Part of a small language model's weights.
Training: a variant of Adam for these matrices, 115M tokens.
MLP neurons of a small language model. Each row is named by its layer, matrix (down: output weights) and neuron, and shows model dimensions 64-159. Each number is 500 + 25 x the weight over its row's rms, rounded and kept within 0 to 999. Numbers have three digits each. A neuron's up and down rows have the sign that makes its largest values positive.
A block is one neuron, or neurons of one layer that tend to fire together. After each block is what it responds to, as a language model described it from the Wikipedia text at the highest values.

L9.down87:517490505535485455515487478489459487469468537465501511511479471497509511487496502490500494517493469490435487532495461520520495556513466505465486474504483543520488538499523493470523491464500494489523541516476520530518489485459502439514457511477533486502459493499483505441527548475501523494
L9.down103:507498463496507484475475464509498488485533516457491502497480496465523518492479469485470507496583508469504492520513466518467517510485459547564496512517495474537488480478468482511484494461489522500519484487516509522483544507484484492452447460490473502494512492517503526514468534472482464489
L9.down152:540520474431470503486504497522502520499485464507496523491485517479502505502543493517497482499501492514540484517510451528506534478457493535458485478508512501510520508428471516521457504534463523533499473535436514517511550507493506494480474542500532498482538463451504459516500516490541495551
L9.down180:547520474523479496496473487457501512502513479507449524493501533534447564525526499522520480480436502508476495509477501475487471473529487462478534507475524489475491507490520477509492503455492546426510498508500539497478482561494500475498487456495508527465477502452507487533482515549455481492
L9.down248:513469502531474478528467492514495505481451460510541531462520509477504501482522523505495497497491501464461528479485472513438473517490516492517501519514453474514483506532474513529475530512535466489515541492513499493465562444523487478526541577508465506478509526494508488463469473488473498508
L9.down303:478497503489500482486511516525524491546460517512518475508525479546502483487494530505523480497532564449489495500487472473535559497517548457552510516526481511496531505454471452531495529528471475503480524533461468513494494492495499514496476516471473498523461485506535502446469508435483508509
L9.down327:553516496497511507507497493481524464503507497520496467463543484466535507509492487530545500512516543547416517511527486458510476513498521517510506464554475547522490507524485514469521506507504537492496476535442529474528510523484539493518547474486525532491435512560478486509474483490553473512
L9.down344:462527510487435480497506519468446503517546491493539481468519470507489449499518491509485475509486526466457481485448511474528493454497503537510498538484548484507503476524515518542489492489493481494476497479479516486449523483518450484490516512508525456451487498482510498561511474534489499551
Responds to: Name middle initials

L6.down355:518534504502501497479519465544479513508515515455472511544519522511518477541514466453448507478465534523559512493506518492502486470491514510558506499493478473492511503472480463527479478478528510492553495494526518461531535455489500488521525459545505502466520478493510497573531490520501493529
Responds to: Mid-word subword continuations

L5.down69:474506446511516554484519506468508485505479495498435491478500473495476517458547505505481514522529479475460533469524540528497531477500533491511526511487481476498488463506544534476442501484536524543492465504467558489494496494499499478509508518506515523486502478494493510544499532500454544490
L5.down113:491494501493526540476505506532483495546483527498458518483508449474510492488508546502505527511525481497536539472484520483489514500495498519530478496501515479498542496554483496490487528501513498481510540539514523478512493485476557494486520458476510517513515493533488480474502493486484496510
L5.down149:507522520492526504516562496497500529496480485486499484489484497528490484510503493493507498503488495462534491468516496519524506493490489475452493480502541491519499505482480506468500511516510518505449505462530485505485487531484463485505488548481508534485514475537515506440492480467538507505
L5.down281:540520496498521515497547488536522515527520494557489462500507482554493489478543511543507496506496468471487478464516509529487520496504532502517512491503499536466492525541477480521483507505540515504501466497495510462523501532506531503453555517527498481496509457512467478505496452497535453539
L5.down296:510508492486466526462520520524512507507492442459532457531477478524498494486553545463517523478493481540461470470505508531499508499504558499526465479480443536474470474478499525552479502534503481466487510485506491498495517481524468515494462478497525506541486518543478479537488509507528487501
L5.down299:479503443518512499536502536489500520488489481515441501494550500554466484488510537478482487507487516495573469517512505484523531516508492494491489458539508477519528519516458527500493475487494506534464503467508524492437478506486462564501529493478486567503508526509525499484482519526502537513
L5.down307:481472496506525477503477513521507461540504518489497504543489498480550501518494491486463499452512506519485518466462515519508471556522483527561501483512472489482477474502499490463498493485480481484483530583474487517507501486458525541497473504459494518500441497470554511514477530517478505489
L5.down381:530470501558478476494494506520487472557504510482528469503518466490506495490486501497518522545518496462491495513535499491499505538471493505515528510491502485506449494520496534498476522543487533533500524523504490503466490477529481479473490530519510525488494508510463483447505495481493501507
Responds to: Mid-word continuation pieces

L5.down18:500509503482506518559470486490523494535483529477516486500540510474512531520497502515473492468519492504463501517519481511513521512500527487493502531500479517497489518495476507486503520542511456497487507504470486515483506513530481476510493523468501481528484522492428476498558477451535487491
L5.down42:481497508500502509514478496456487490486509499508550492516500523478505500533515501517524505520487476515542509539511490496512516458515498477481486492515505529486517506511457539484505482490503522501521538455497507494517500485491472504468461483541463493539521457521506536496537521455504475484
L5.down109:496488510515492516495490496490535465523471519458508495504511522484504445494505460462506532506480518469481475480491529501513531504517509466516469523529453482536500469530495482521503492449507493475549467473494527528485477472485512431500506518526478496493463487489487506481516529517529488502
L5.down163:513501498474466521488458477554493490470510500463447514495469497522486461471531503448502509482472501530457539491487486498498496514488471503487502496517495497519507488476511503496487510460542512521536502472497475534537519487557451439503508591511533472510432491474496513484474479460476505499
L5.down177:463499488502494541496541528494502491492489532483473487504532482528529556539488463463480544528521518451496521522524481490521515492511491485539513503505481522507507496511498500488439486496490525568529478547506553485533481503528534512539482523493482512456540490478488513492503533476494496496
L5.down224:483491462484504502516513518570512492539498501445503522499492509449493502491517531510501539415467524390436508490515487488502474494456519500486474505486461495525481465476483458481488493460478532511505538534504507486477498511512523496482511510549498532512468508504493529516493494512501497507
L5.down286:464487473471494536540510529474468482489513524514540484437471473494533525502469520462497503484515497472539494530481491543518499519480537501541471476477504526442459492452469503494485503489498501502492480495463525529496500509492521484474456489513497488459528504515481490497477531516521493501
L5.down422:478479549507488535479509486530490460510515506513444479501479485487495506460470489470500498489477464557439498559495453471456505507505499480500524453491478511485493483497460495488480521486465488456510504521509524507482485507532505502503524509486507513487469492476458542498473455484476498530
Responds to: "end" and word stems

L5.down162:506490455515520475479534533478467475490515483497480501477523524509506468476493501494521469501518564492559509456496518514460490436488513484475509506535459510508472483516501562528498492472498541513505492453548516484537474500478475485492490469512536471550524477501514474517523473538494484510
L5.down172:502512521482510509495469556480505512472555491476522467509522504542490499503536522484529554467480494504469511443485508493492508511481464476500492518487497534531492513523512493460527510549542492497510559533485493512481519533484509528489501527464484481515514534488495491473511480472500546535
L5.down175:484473469491510507480498539499459529455468487484480528469521506525514475510533554518499500466500479467514504487507512542515474453497492536514493517494509530527476538501508534527493510533506521491478511474477462486478466490416488494542527512536562503519514542496542445481455471499488475484
L5.down178:538518487515519506507516515501497516449523461510469511480548484513496520493494488497499547485501469444486554469477471501469540529501463516508500512467506476525490542509482521477538458485503467507519468513489522508496464492473491475520512471470529513514513521570503481509523460508503504465
L5.down247:466515477516525499492551487497479502483511538513539487477473539475514519486496501512478517508505498470492544474480498483478473494536490446512533537454513527484510503491475521506508464495521493482526561492480480485536559514507505457481499475486491512503492475467504485524459537496511474491
L5.down261:504488554510514508532469537518515489487519499487496490439484507473485491467497525554517494499484488494440531471489537469475546506467515507469507508514490535509490507512531511462524544495542496516499504494527563535499508537501500509486490485462478491529492495475470495508521525488519525503
L5.down360:463524521514451479494508483523458465475559468482527497528512485523537505495505482493464493495471496466517469531506487516497542456499487498538533481455521493472491499480454464462534500447465499491458506520508514481511494456478557477531468523507475499500566486464486505514504486507519525528
L5.down371:487493526553478526536492491502480484463491522507506477518477461485486459493439521525504510453516474529518510470487493523526459462524501506501515517497489487523491530497481524513503478472482502519474517549475520541492468483484547477509461509537509485518494543454514516445489487523457489521
Responds to: Mid-word piece after initial

L6.down412:510503478510464537512469476512486503484501511517454509413474528541487532506490510456521521523476502548521521517524504489495517532477476494507511503495433495495480484480447482512517502489513538528496550520511527524498512470454478498534511509472512507554474504489511530523486468501513511508
Responds to: Word-initial stem pieces

L6.down264:526489463475511468473504504528470518501519515485495484464524554439495501470486470503516503482543507495460502560501500481520510500492491451511521496521519504478497472462497478458508462512496526496557503533497493505517570469492524506566499538488502529502483474536468543513479518501450540498
Responds to: Mid-word subword fragments